config.toml
n_layer = 13
d_model = 192
n_head = 12
n_kv_head = 12
head_dim = 32
d_mlp = 960
vocab_size = 2048
activation = "swiglu"
norm = "rmsnorm"
norm_place = "pre"
norm_eps = 1e-05
positions = "rope"
rope_base = 100000.0
rope_fraction = 0.5
qk_norm = false
attn_scale = 0.177
bias = "qkv"
tie_embeddings = false
parallel_block = false
init = "normal"
init_std_qkv = 0.0315
init_std_o = 0.0223
init_std_up = 0.0315
init_std_down = 0.0141
optimizer = "muon_variant"
lr = 0.00265
lr_mult_qkv = 0.7
lr_mult_up = 0.744
beta1 = 0.93
lr_head = 0.00813
grad_clip = 1.0
warmup_steps = 200
schedule = "wsd"
decay_fraction = 0.677
decay_shape = "square"
final_lr_fraction = 0.05
batch_tokens = 65536
seq_len = 1024
doc_mask = false
train_tokens = 554000000
steps = 8454
dataset = "wikipedia_en"
MLP neurons of a small language model. Each row is named by its layer, matrix (gate and up: input weights) and neuron, and shows model dimensions 48-143. Each number is 500 + 40 x the weight over its row's rms, rounded and kept within 0 to 999. Numbers have three digits each. A neuron's up and down rows have the sign that makes its largest values positive.
After each neuron's rows, "fires in" lists the words (lower case) most often at its 100 highest values on Wikipedia text that the model never trained on.

L2.gate450:495486513416449433509512520476585472468455484533478476469478463514477545483493514464548503467591441488530522443443475470559525452460475511511533419528501510466491504467469602517534500556494468530422514496562482485465448437523512567466505533524522462513498477526436517465564419473471472487
L2.up450:477444487494469495511483471461456527462493568516479467438479538497456485486527503542493478474511415489558504534503537511439501402510513511577496463480492504402478484461540517534462486492522456534491487523510552518455499462522494539565477531587529481469439505504502479534529448485478485525
fires in: "to", "can", "would", "will", "tokyo"

L5.gate122:503582516503532498500485478517504497545536598493468443545480575456484517496525495507545486499478483564519507520472499498540552495547422471503464505528559469473498564437463470489553510569467530416508553470550434531461446478539519517525467598520480514496507477500570553547481517500517498480
L5.up122:470448529562485489474464568551515500580521546543524549516539555489510532489528440544539445497512506484441517528475585461566469448533513535458532417493568458500528498462440523422549473496498553511432514462511455542482472534453441527441481485486479485490481471426483483433494530594550480530
fires in: "during", "following", "after", "at", "from", "in"

L2.gate555:507452501645444496497459454461448434490486455483493502371535508484509517495455522471556543515526472514498523478515553485510494513498517492448512544486488517522479542519526499506521427533451481540512524475525521502511487539523547458548445585463474462465448433486472520542466478496533458458
L2.up555:602552574537529595501506495434562502479455517538488472504585521480531468437523500485496447482457493532544540597529428533545478468548560484507504544523483483518456515472506491513465452528569483452484451556487503518468544569500536507570476483553454467443472390500549511517528427577496498495
fires in: "early", "medal", "malathi", "late", "platform", "malaysia"

L2.gate527:514506488502466492444428454539505474464493474520550586478539471457430536441475525466443466480539526452552510519502580478622495500485467534543508528531549492471512515411495572563498530517514516424556458497517542600508544461503486488440481436510465460539481448431530458521459468552509495475
L2.up527:561461532493457481507459471432511489567481547489565510487514477469481501435482512517587479467439467470453511549421481524581506514473478564495515486497509426530504476488508593426501518523494502499527476553445500557503527513526428495452522463447504476541569456412519487583469484511482532470
fires in: "last", "career", "history", "debut", "first"

L5.gate315:504538522498542395501492492423512540577514505475559601537614486458462505528465468504474538518499491511457525504549447466507498457525442474456472506492566498464510475544414478531500516506565414485515481495556482509538541495521493588474555575412568517504512537530459480478475488499508495409
L5.up315:571477523477523488544469446515533455507463528507523541369524506517552525550461433476450571579443451497408491591452554472539552492534455428488499540477529561563434505496479457450512493470508427466484513462524482484485448522484474498489444483474485473511428517507460484521415553524500546492
fires in: "while", "when", "although", "though", "if", "since"

L3.gate895:554518583497448488510441425495524484544477517456522514532565497519507506523455529507544509516503498551502545513526498450463487512498460503453516473530529528455566572496510584567475525424544565466588446504483493553439529543513480462456530509508503495511506509500473554467460474508404462506
L3.up895:517490471523543551501503458501534440504493534483502506498539400440479556530494540450530533560455432484522496468445547526468488516554485508466563541520422458511517518489497516536495530518478553605542465663493504495474511514543556478486451487522503451523539477420460463413485503500479529548
fires in: "first", "last", "functional", "full"

L4.gate654:533461568487574536437447487483499553496479496406479494512493439523483516546467494476485539474531510505533476529523435552471504491504547538445582516482533443428480493547495456552540533490539514474455487521579506456482534533471441559458451513517557467519540475496510507500509570495500468546
L4.up654:445475484513428510574522515427493554455503453414555419574477495466512500519594536496448483486475465565536485533570519550488562477496550455583553519472541490553521427523483539492495580516420533478492515507520466493429573452524486483463482522518554540515502511462550482467484515491492473487
fires in: "no", "movie", "program", "available", "series", "programs"

L2.gate637:443531516607480466488536455451502475485562481555481514450507475407523522480477490636494472475530447475509474512470507556532520466406504506545579423466445474515462563501511484537466456452515470479513461448485517519496521532490491534476526522473497521474515496448534505411420532511463433510
L2.up637:472490594525511507526500491467515544465498462495459585507540406436530506501515504583493554450525451475495437491487512565512490457452473522513527501540489484470520534539496476489439522438469467475518525487539500542492547480468529569501514518512483505416470520467460488388547471516443484572
fires in: "match", "walter", "series", "winner", "game", "william"

L2.gate477:460532519493496517577532476500430542457476420604495507588531470472514538538530423453516467523474467471410504508544555455480538562535468504537536495537406539481475539527520494503511469495491517514554513471460607512482459462517507563443514519482466520458518558509456530465445504456554490472
L2.up477:408497565506545566531492555507431614522444483573514508511515460463470515499547449471434519532529498485476550554562450522443529492523520489566513480461502556479531496484450508484496543444540457528499507545452557479562462485571544504470478486512468535475510560464508507559518463499581503507
fires in: "joined", "signed", "revolution", "significant", "support", "volume"

L5.gate357:537581567523509491539463525475541549534488434543485490524594469559532517482464528509461486556458551459468575531456509417425522513547508485584527490572558528529556491484454533474591453483569497472558511462477484485531474461440564503436488511491438490437516521458516464557546561510425532557
L5.up357:511516540527487523486437499456478561427561466471375453527566471495499506452488502532451515460443456478476500578440496462500538523563507553472478522553520506538580501488422515484519491530583533505526516496531512486471510547454497447518494483472510525435479477548486456537606473512516406461
fires in: "there", "more", "islamic", "less", "islam"

L5.gate102:442451462407556515515507523521476509534517522485474536566505519546435521502461613476474446515459464478421568521368427482430514509503577501463474529482479496538431498447481515467489576505536535529503593531443509496495427533461452535533498560534521528547455462456481458517529524466519521524
L5.up102:510438496556480542445476541458486509516538511512511504487506449494440622542537452467481546505556536444507519515507514465475506479503537585429528496553485543482591532457436510386513534537546524498519534453497519530507477525529474467522478541516544532450479506522428522466459475464491448461
fires in: "is", "main", "civil", "important", "mainly"

L5.gate42:478584539471502546506448521533419506525482496499509434501403496505578466475458468429553473449498532471426453518493485449423455515462562515532548529507438499534531532485477497514570470464440460468516560494582506526475486531581483530527467461483522463567480514507533557588481456486461441541
L5.up42:427554444510515515512516501551472508526506475487482499496547557523476485581470504507470478509469482474588440480441486527460541538491482552473442489493543538498478520525494505560516443541553514538533499503477415451511514601522538536486510478508590471517501505529540420488410493594527527559
fires in: "league", "football", "romania", "police", "italy", "bpi"

L7.gate954:522482580515560524510547518554538466504500494530521520496415489521486422419549461473519483474449553486477448523472472505500528460538558478550591492524498502553545496492485447519397475456510493399469535463465534540537481511465461500489464564440438471515433561516522460459545472433538448440
L7.up954:473548532559451503518514495531524511526476525596493555450499466461462555524499527525489503466503489449405469509479505455500546418573528501486547523443541507488457515447451491540399487394453505453465501554475475489577520442469491458529513494513442516472534499426514505500426392490549402564
fires in: "and", "joined", "submarine", "join", "marriage"

L5.gate178:530447490448545579507513537522522576496512511550461580454486537467468528513519439478492547536536473487506455526496470523511611458538535524435548494531502525441512523459518561449517518628556500492549567483478475473503447429445476506511544518476484489467501466474477529481583504495510541512
L5.up178:517467521498519529498488531543468443555558543502508516475567534499528484544479450468507519474590465521514499536440496539575565581514536527467563563559515459471461561510465497477573506646509572543510528595542494525498476470470506517490489544464538533466494499497528569471551519518545490507
fires in: "on", "one", "for", "in", "only", "by"

L2.gate281:498561523539444494520533525575462458431507460538457434572487557530474490470527470546538467445450511549470520602472523537610539524472453481516479533455490504509551580534483460523488485498426433549504488519448460547509542451517451456447525466589557572487519511420566499494478507500451538491
L2.up281:455505479556535534500511559489491490493520547540493572504546505489411514525531518513479478539512448451484500526472517605422572530480445508500467497485512503488463505455515564522490480565536462562460461465521497503460526502538513522483533528568573550508503467530531559478470435560444425505
fires in: "7", "8", "700", "800", "4"

L3.gate422:560522470510504543476461457465477477568500415456524549489517412486516455511542508510552434493511493522486463493503525437433443535549496518422536496489541506449570516544533509454464500585600502441507445486521516444434533505552563528494516540504472438519446509467575511424474479529569509528
L3.up422:506519523526449494520437560484506501580510433487504500532496495475461494534501472497536472501507487510453500535573520503388450448510440528482548515485508498507562543610511462487476447454466507557463450545500554496515389490465549511477504502510499547445455536495481510433533529531496529525
fires in: "two", "one", "three", "seven", "five", "four"

L3.gate334:488570516490573421586461467513527481465464536511506600532490541516504504514501534459515528534517473524493529457494510474490497544515514505394535498489548483485465574507499577515536602528455502468548592555430534556553462454535443427440487550445497494485542486516498488495489489466594436543
L3.up334:493527527524485507509541450579491542503492516522512506525453539435509530444520541542545469488491521553462586492483455501508548502495507476561573460482562537518516536532499480476585548552514519516559519458431536555487453468491481540451554539555493457465483456496429497522480458465502562545
fires in: "in"

L7.gate779:417491546419477495553540539561517505520474501456505565498442561540481460504450478517459444455564537525518447537515458475577539449491472468451463528435478483503512495548555490501468488516490488497505483510490501511543428436511559492453510542474538482503522437484521497515411463484462462421
L7.up779:537531423565513537499538472502470580538579475627557436517521452573479528539428550511496496491472484476549550523445496515493542530486551487523463446531565562480513507473516466466468513541466481546461572459534483438548516468471528483513511514483481520506513573554465460480509518522513521499
fires in: "the", "his", "its"

L3.gate263:461586520429385611486465507420566522494522524495452461447460507489507551467524436499515518493498529508464556517512525508448565495522503514559420502470524511473444415508522527539492448443543483454546508525481518518486520514462463447474537470526548482494479482505496516502481536577553479531
L3.up263:512565505530511483497521514433489529523498526506551475513545542471479487472493524487436437471553482466456461465542507462473500547492482522496495564484478549491518481521499450595510544540532536505555553530568527541476544415444519443531550491515495516518448487459587403498508479583439517512
fires in: "league", "total", "scored", "party", "entertainment"

L2.gate405:492476470456452535428536481524482478485542502488528495508485515552457486465557541451511468458480462479577555406475486492501473477456502544491511496500563527475478472456515508575517496496500546528495433552501509447533522559489461511486549489504554490514496465548423517568536495526535516532
L2.up405:496488436585462504482449537522506431481504486494466498504464535567433467525511565508526547519506567518495502443471466427530505533508532578539562499520497433516536458475502439451515487483460514483497513415555457481479455494521536483478552509513589492484491492455536472438465501566456455454
fires in: "ii", "this", "species", "it", "requirements", "i"

L2.gate229:476476388530521521482559475560468508582528465417505519495486502544493538563482520484476506486533504518454543443454486552488544530482528517532480542517498464478444508501496583480466555570486496541407495481546509543486453512476486505515446489490478392533489514560532516477527547436574525455
L2.up229:524426458508515508465596489544447489511497455479498467454554561486512501524446511468568443432463534495474482474511580539566531494495505527534424562486517451459502475554521538457497535569474462579460485392534494501415494535529484564497448512506542482526481488446513508530512567426496531510
fires in: "while", "before", "where", "white", "what", "described"

L5.gate936:503504491529527449533536462502485535524400464480588528531508471508515490489454510490537519578563454501470421479469488452445509466474474471518561533476457560441435512500578542498471539500468479524400527488546583515436438512489485494535417545434498496499575563490447497503550523489575476470
L5.up936:519476496503439518503493525531446498439480489420520507534515511519465450561487480515529527548509524517513520546566481493429476476454408480484536481489583551543463517531538505468546521499460451507500422469497491516524514482427516433498541515487569489521536450480523513551516503578418516517
fires in: "he", "the", "portrait", "it", "raised", "joppatowne"

L7.gate520:452492525488522468466434560514516518584578553434425524502533521552464482504572544485494451588524487530601517408463521426465557546518418459496438578531503511505539574554510439487499537518499500517536494516550496445455440448467561490503495497509486492506477480504453479513594489546522504496
L7.up520:464557544482489444518520520496515487547471501522467506527492420481481472554471493509496490477486478439539584507481448416479514522532405494500498485461525499441474500552494489539506530543598544493497538542450440543475483451451513448457578620441492541539501498492485478415550444590553436513
fires in: "isbn", "israel", "either", "islamic", "the", "islam"

L10.gate894:582479530522517467434567498498475484539458464556453504464478492479609468501487520578559489515526517529515479485474461494508596406505383510483538522512532495539545504600436491439475448497572522498528514460495523497509497483527489550473551479497504512545480503580528514484412451538493434519
L10.up894:528477454496499562474441559464603498560477493468445536544561489553547455495502486541495616451494433477506472480550509484500554546497446516514588455479572550501474476537491506497531561498456481490526473567477466527478510456432539555563497547471484503397453489486471484453524444466456475552
fires in: "the"

L2.gate605:429514523478511425511488445487467526420510538560507457463452550552500519518441484524477485479505463497518477495506471457582500447560556588508599497503491451488474519497512612501480496516570498539541559485499510487508525519447488543529543566560502509462504439497494461510555457490490474456
L2.up605:470485495417473568583521501487459590488514492527532476466409464577503560483495532505500458447526494532509515475500460465507555465478540583554538511497484455488537496505553472566475523584515521518521448567491512470513527539520484482529528527555487523424505496492490511515528427481496519588
fires in: "on", "one"

L7.gate309:454503525525519459506468494497494525608492457487459518515522497468482517485569540459519483433464481490438439557507514510487518584520450587476519451485592490513492477455505502485558464433564541437524569568490481455560522404531500505489538522525508446505494566512492507514480494575564468461
L7.up309:525537456427495530507465528437521512479514549518519523502522464528537542574517502492529470510460513466548525482459574516510536532436528455507467490513533521481563460509508520454558533557532479491505526479496489452503456533452539423487536563475512493523457509453492430544472521483509492542
fires in: "the", "these", "senior"

L3.gate783:473478509533505423558546508510443509564501580520511511532514527499456569473529487448561482474521426463568555494482477460530473510490525491574518482460541514527532531500536613543474444490501460547522506526533461522543516512488479446480519517550495447549417499539489439515556405455500527531
L3.up783:529502477560418464508544413535453473490497524550471449516455568486459543520481476432512530513458447460517483496533549491442565496489535534570508491454466514527470601480487533553442514490464470564478510513518441468511489514460546508488481567468556514482507495579520480545422582486502481529
fires in: "can", "may", "law", "mayor", "will", "laws"

L7.gate680:486506551442462507514523563537450469475404524513517528541530503464536551416501424514516459533484471500539490476501545519555493504504516468429537482567530457466490487427517592506501565480534502510447438439485515578538451479490519500566429474509517516528512449452461518465487474463534501451
L7.up680:500443548534483493522455517490523438477496538540516512508482451497569465429469473493468463480557478460485531495482477456616556525524467481500489513482502482493564493441441496536523529444523552476476496472443593499474534513509510479508505515525514525501485450493566464429471401470512498517
fires in: "record", "records", "festival", "awards", "recorded", "debut"

L3.gate397:481528436465540451494458417478498512532508522432490488467514480471547478590439461518476461493464475420567529451516494561468514455489429492493524522513496545511465492415510518449498533448512452482485471503517537558438489483537560454561507487462586479521558496509556552494438489554455535473
L3.up397:510498545454490516480533505494550510498467542512435533451525506539418504563499462490443502497458469537550481515430519516471602487528536459437481463560512532506491485474548559442471543515500533571508463556517501497568461491490509436485450538524482432495463478551485509445522502485523496473
fires in: "albums", "labour", "label", "law", "album", "melbourne"

L3.gate576:537479490607444494454514497504606540453452491518526469484539522504445491529452482480522532448550491544445482439461486540528543446486430527482479501453501593532528460527517556518539457469517476538523486482528488511528554458413534488466561601491467515530462452416472484493537524497502544511
L3.up576:403482518510468455506506518355570540574555447556482495490489520502476612523502566524469481509575457558551520431530530546495557461436571480443508451439536493546497499544590508542520523471490456523450492474564497565510522486486498500548506574537538515565465441447464492528440493583569480561
fires in: "division", "total", "scored", "second", "contract", "put"

L3.gate481:579470510543479513548429498548513421496426541432489509467515536500480500507565460515488545543469503543467475523540526465471480490494550506408493555476411524475427516554514520480452503574487487481541531465544476423479546510480548458511507526507507499522515523533454497488479437521510447556
L3.up481:458532422519504495505523501499480434406416467501527492480460572465502567424460526449486512525516494554526465596528510487530481434386518511522540541544487497564459558466474455447503448519572540456505516526558601493465502512565430556467495552502467566464524519500543525536472584511553438497
fires in: "career", "early", "history", "late", "personal", "much"

L7.gate329:488519432492519511489500427501425573454543577504501476510468524500457501552515553487486502433517503508528481531516530464557542484508487440517522540521467528455495504481502533463536510505516417430408450513509626555492494519492553422493415457455574485487473503480495488486492507522491469481
L7.up329:473486499509483457468571508494447454515481549539494499515489490506528464462426564493558501486458507512507470460509532506503492525486531458593471483440540445461507453498540469564529523481557510485479479455486518447475497456455477465532474498506512430538530486485498509484502497419424500466
fires in: "to", "he", "can", "is", "was"

L7.gate449:503555476500539494551458475529515475488484489499432532550529555481468493473456497473498472480532434575463472448453422519495495434570525499524514516508492449513499464488480483458518569489555433472490497504586523547515528508444513522521568508501433435583547565498384527581463486541549485449
L7.up449:550573519529514484510507453503476400513466550475444537502455487476497550473495440482499449504493536589505535457499413511556582466629515462442501475523399508469459571478485537541463533457503478386414518453522511501559532459509389573445470461501488445522443517467508515518456412522578470463
fires in: "as", "although", "after", "thought", "when", "though"

L5.gate342:554501441525491551544492526504448492552413492529499513612457522465482407472474520463466490471531429517423480492509556511580524564552529536541531500499503510548525442457484451468542558514446491511488548419540475541456485472560478535444521489490488542419541530524459529526524449488494483484
L5.up342:518566496546544481532502537491450454487500485476533542559478489500450437491528460459506511510559442456495439563484499527503488469459545557467498485513521560488586527488517513494540513490478435540454513461520530503462429473437397507438515503456539509471528567529483520430478476430505488458
fires in: "under", "joined", "signed", "front", "join"

L5.gate900:440523514483489483546514514472530547501519491491380526447492521501499480469499438533491497595488495522476385590501569491480502546450494412511451538490542555474533494545461454509492578544588403497524553464509546536539425473475448448433483460470490436419521438546540459514518476536465500460
L5.up900:495498477433551566481604526524513500391582519517507501509492565536505547444511492565456592523458514523497544483513486491470528540507399446511447518484494446502538484431561473563494517450523461493480557513500576469455468470441495485466454522426532474545443526437526459500493536493445452492
fires in: "was", "is", "been", "decision", "as"

L2.gate510:488553523527516509530517511515468408516467548455455503527473461558480526511476492532519422561480543474542481588466430482444483486447548458490469466483526473526475532531480440546480523483514501452496509498502499509547503469543598499481525523543567494480543489418531504476557579486547520444
L2.up510:517492474453497492504533469520478456459463462526536511501495538556459534529454561472507459585539492496494494624510445471449476502472533457505502462534454432447473445524542470511469540467465513463485452497504516469509535493546570536431486553491537471507470482485536540494536539517485583514
fires in: "i", "isbn", "israel", "isolated"

L2.gate341:481543509521476473507540397503435558481473520426500514554534484479551499458445507495426531511505478472406503526572504469622539481500498526507490542580514439447558547479451443501508521511434545505426483403531467512480424524510489508490510517457416467522546555531524492507593426466487563545
L2.up341:479494489490485482517515534433500504473465495449443478609516523474560525548398473486469527487529472463428501516508490558621526521506546515528495510514523451421580552465485554517563479551496542488437456477514458509469446496469509439449528469491541521521499544455481496508489449475475529474
fires in: "after", "old", "before", "younger", "while"

L4.gate759:547410550420536538482567497503441545477481514445555497487541526489486480562501447433504527447552515479533481482534527482499478509548513484519449577535466538590471476516451480501505513541519512527523442475499494546423519537488490518484461500476503495495556510510463479496507543499459565526
L4.up759:542400521481477530481454447507512504532509497513479549498512499452445469447477550532477525519503539497513455428406467513508491402444483596455532461596547557533536551459537475454511430483475468483526479475542514505468544564580514444524541503557482517537472539567505466478529569540497542518
fires in: "either", "like", "this", "methionine", "vehicle", "votes"

L2.gate313:486430499480566520502432482511542517533531482485407530522448493459466511519538473463450516431519521545519521548523486525558557515461583494502440471484529478544477465556444504421525511481464541498491459396516512491507528522474512485449484525532461562562545462493523532490484499576488505435
L2.up313:535481530465394502490504526502523582493469524467466473499519517536486483488473491486432497451518531445474382527569480517498526451454465474507425504521448508549538506480559508500526542530421584498407461470491455490545518497482430435482528486539451591485523577473516549553507511506511525460
fires in: "show", "program", "orchestra", "shows", "system", "programs"

L4.gate136:428492484499576482447462517482526502590466497552572522462550461556494542522524433454583532508511460494515520546464526449525471595511507506549505509483562517481493515523454437488531548470489537540556425405530475514451513558488460566532499539465479483499540480478502452451502558485477510526
L4.up136:569535448488483487532521546522494505529515539476496609523559451506475498462578477475417501490494493573501586517476476515473531537532472464543554494456509490509526529517488430547492485533564425494583495500559494522470581482430477568482459488479480521497502574470462539530494554543402519457
fires in: "years", "months", "days", "year", "hours"

L2.gate320:521525520555528463423539550498473479402458450611560453450532415505509488515461514420539483510451447458508490529440527470516450506437485483552449506536548506459501504450510513496448551461509462524504519531509461492565514504526437524457494444514539525499491477492466529529454513511488559516
L2.up320:437569544519500490455556532506510469532526425512589552526435441460543457522539508530527494537443488464553575444487463447498516533488465507510485501548519445481514502505513500430512574479523538525505517471603380455503535484488474515464591486554551488469456486473487544513467587482530505438
fires in: "time", "same", "described", "text", "life"

L5.gate893:549512444478474475509472536484431492501504552500539516491407507493472456451441459524465587491493459574541493522493537497543515457489549451451574483433535509499554533535540483569459504460527495455574502538534573469490570525511476412463459513510511417466498486491453470529459517551508492506
L5.up893:543479505457493481499461475474536460505559511457489506518447516565478504490446374505550542463568528541529500510473487518479453543517489537441531496455523525490477588504491538540465470485467520542528520516512467510469451525507491417461430468499534374469489523449454492548496509453553535509
fires in: "being", "then", "been", "launched", "soon", "later"

L2.gate68:421476503489557535479564506465480546480467543479518568477493550558556571504474499463529517538504436513534471595497528514548454551463490519528535510530572473608537485486483564531412534447612460560486525482610525526465519502495473454531483520494520488542531435528546503484457479554477508507
L2.up68:529443555507515577494498508514539478424494523530455483529480546474500490524572493504539477581440503521525472496500459566561436521492467516492493463519505539573535482474494556526463609504538492513490476450581491498504478455499498476510562447465551472496433415462514463501438550538510443381
fires in: "film", "song", "remained", "book", "songs", "films"

L3.gate407:524472495457535511428506511554427477470479517459503464501471550537435536482453506469505541564546483530466454487456502498461489523489499434535514484515457520521544528455515507492490483513570541517543530598509498529401468426521495537493507446473509426461559538537538523523497449436532486569
L3.up407:532431497486502524440520471495507553501540503540481557572539510450502494466505539532440420526516514560487517538546506486556502578512468492545526539484549464522527446477533486481498441563507439503548431505432550563566573558528577497493550542512552510499483516476516557522563538494521592442
fires in: "0", "college"

L2.gate96:464548516457490527529507472454539508550507485513524607479562470555510464489622503453540512486645525459478474532444482480503507489483521568499498493530560480502449471442530511493536544539430485543521475491493432502508475524519558503503549470480480443500509476463526518532468489507582521539
L2.up96:431498592453477511464486568454498470502511552559503530515582498465588447543485495472544478484531497474411560525511429486483495462470474554505537595503543448512527531509497480466535523518425527518471441608481561494483484533484436537486508524576535522469504512468506509532452498481486460488
fires in: "three", "10", "four", "one", "two", "fourth"

L2.gate94:480489450523514517542453519535497469460521489580512503501502529420562548489522517510492547496525525495557445511493513517548542580500400495521521504480543466516588462560477500493510540495468547492487536474559471443411467475566484499496530457495562467491507538505542495501521504511435558527
L2.up94:455482502414508538464484506510507446445470506458523530475533493566428496463506506483481513484529474514517503531442504524536448532486547489488526517498557466512560504537498509465497521469549525535488471548542454492542518498497560496579476568485413506441468603464558490504447522471527447553
fires in: "the", "other", "mathbf", "mathrm"

L3.gate814:500538466482523492432497440528469529470510544491436479515462458570514528403523509489523590490496389560563508534433512493535431479488515513495482569490531491536517496504516552469505579519490535502489494520519530466493540525523500477480496474521499461519488477548451455517595422471505435435
L3.up814:434552513465504483478469518520530440505479511532493494537403478539475489493434491441484530450499451519481514534425528459476616459482520550497492507441458573471480526518536506548569434484450499540504430596523468462456544552479475494535494559561475562504465461440465501455522476486502487408
fires in: "also", "been", "may", "well", "being"

L2.gate857:534459494496477553500532488493506490492507568478533526540394514489545539489420554536558549501458487460511484448516591489515555480514466572521481513542447511427452524522475521568499491539506495499558520459473525423428544469491586507516462554510408490474499492441524543498469503539528499494
L2.up857:491434514471426534544573518533409476552508551572532447489437502553535544502499490487505497496436461513547474505495522525478530485517502595491475490504449510494480508445493525443513429575535476511520488510512565464552514517503511433516495617494512511606454481456506461488456462577518439491
fires in: "on", "one", "in", "only", "ontario"

L4.gate506:512527510472481544468503472491454541494556583449551483495461428490496523470467500537484448509515452536502486489490486495531505543476486529539416503526451481456489448489456480484565548541480457546540468488524486523521546443453546378454394504528490541527458577509434479478458478528523543484
L4.up506:488549490517540463507440538499510563523521589498474479420476472523452548438551499571551488596561482521555524473505466527468539455513496489501513494495562457461415491463540507504460538533505459451571441538480526494468554519493545473575558596497508450476499487521587533517517489550454460447
fires in: "mf", "usa", "utc", "us", "ukr"

L7.gate266:513536494467520487566516543454585484606508521483532455432491507459616445492551482522503561472469515517536485456502498536529473510521483537522565556468448512469446491590459531486503484512480484484471438486532503544531495512447469499435486527451438541540500500481481508462459520398472478513
L7.up266:538535521501565516491554486502559508430452537533462511478473554513527505487557455533481460538483541527541510428573478551509498511512556568541579448484510494494501501571526565489529536485475524504597498475513525484554498548509515526431528485474454495457441450499496457564496462434484481467
fires in: "to", "in", "at", "from", "late", "of"

L7.gate911:519577482445506505484452445514580503564467457479476486536524552532533483467510534496492531507503420543445463560471506503546510538470530464479515480497533524440522497475500509431467512511551443545532488486599492434517506578493469536457489529439525569508462492390483465501490461403453492497
L7.up911:577529477478455442594555457505537530474541494495505473490494533472526465504549499492489468521483408553521490538437520516531488473518521469475505458415523481514432496505440470478527508520474481493560525486519534498479478504468509533555463574481499463544557510577510534534463469529498536501
fires in: "years", "months", "year", "days", "minutes", "weeks"

L2.gate768:502426554489474486506542469460561477498455525550464614535469447525523556601581527473509505516527449595555466471495512476446528482442485532564507486489474521509504478548580645513486470463482506490448488524490473556448493488534486507540595495502439465507465489454517443474553491479509541455
L2.up768:481421546509454457449489495544585536459509525502455576472471493556556565454575488478462550474528415564532546490479571491553497492406537505502453483452481528418497504509539525574465469501496489465450486488500468544515457520445526526464573492541515488425500495527481458430455505531487510488
fires in: "can", "would", "could", "may", "harrison", "cannot"

L10.gate222:496479440476472547448517498450467501551488473508465480503531517534503490520466451519612521512533496506514510490581474565531501486525433505505542438464441544517533504556481525520495530508567450458446526563496432573515480417493516519470498530495467485436479539515556432470531413448556502497
L10.up222:479467510515497520435543534483447549540442544476447484532538496477487515532419450539441554538515477567509461435483467550612561513542432472587538459546466423493554471512434511486574479521514527447525544543486473554443511504508554504523508546473450507483490552489553453507522512473467496449
fires in: "the", "at", "to", "s"

L7.gate661:527536496478591510520441527494479538463522509482531499589461541529536489529543552508495437591522464505517479480380503454548506492508447478547488545581521499526503494514506502534462501568465494443487566495494527498494558422543514517446456504497523490425520538431556489453434528481536492452
L7.up661:575515506516541530451535504504473463495456526443535514494484469504573561466523533433511518519496464531470602540479517462495460545556481499463515457478502448470557571484455523540582457572527481507563447528502503516467588466485476531462494531510419512486507460466484524553505535441516474450
fires in: "on", "of", "in", "born", "from"

L2.gate440:566503528545507538485506518531553459610491445459494451540460531522492472523398486544421449476527546564462491508486557473551467530562531456460574401583500530592507525542473514501509551498543521521490464519496534519463513529403519521501478535483445491534497554503557498522531420490505577481
L2.up440:466571482467463459529488498529511530481470494500563512588548486437467467490477504507536482448522453587495464585551545532517464595473490477506558453501554473506476581523530523509491542509493439539509505517530483565495494523549524485520449493492463555496510585457520457458442493472462593515
fires in: "school", "college", "schools", "education"

L5.gate493:475454512520501486484511526480476444501489534386556483517409453444587540504462488490497514520447541450440509445577528511464561548564560548511530488547539483519519461479463538518526487466520560488477548438521531574493432558461493491578513456489573486504508460475516402525518522498528558480
L5.up493:529472550465508470439465499509604498493495460537501499482460485496475504496453507542508493491540502462494485505455449497420511450453497502513416481439499477523413486446504484419533466569564556481479452495520438522556410543559491457539485584440542557558529528537481498529521565483485549477
fires in: "competition", "cup", "championship", "liga", "championships", "competitions"

L2.gate276:462490450470516557436395475466458588515533476507501535461557525518525471570501516562471492526520452439569498493542493474494523524475512485523472580483526509406518488520557566487538502460491551537458537435545474472450470535433495466447491446499500503557464531540516529478537533501465498552
L2.up276:438460534473517501476492514461557484419485513466481540493467524441477486441500573488590434486520505486545472508525496565484533512495547560551455523543533485488479446495476583510505530450495558504406492450570418466490462551507514455495571448402466507635490508522533490473521567526551548498
fires in: "music", "song", "songs", "children", "single", "club"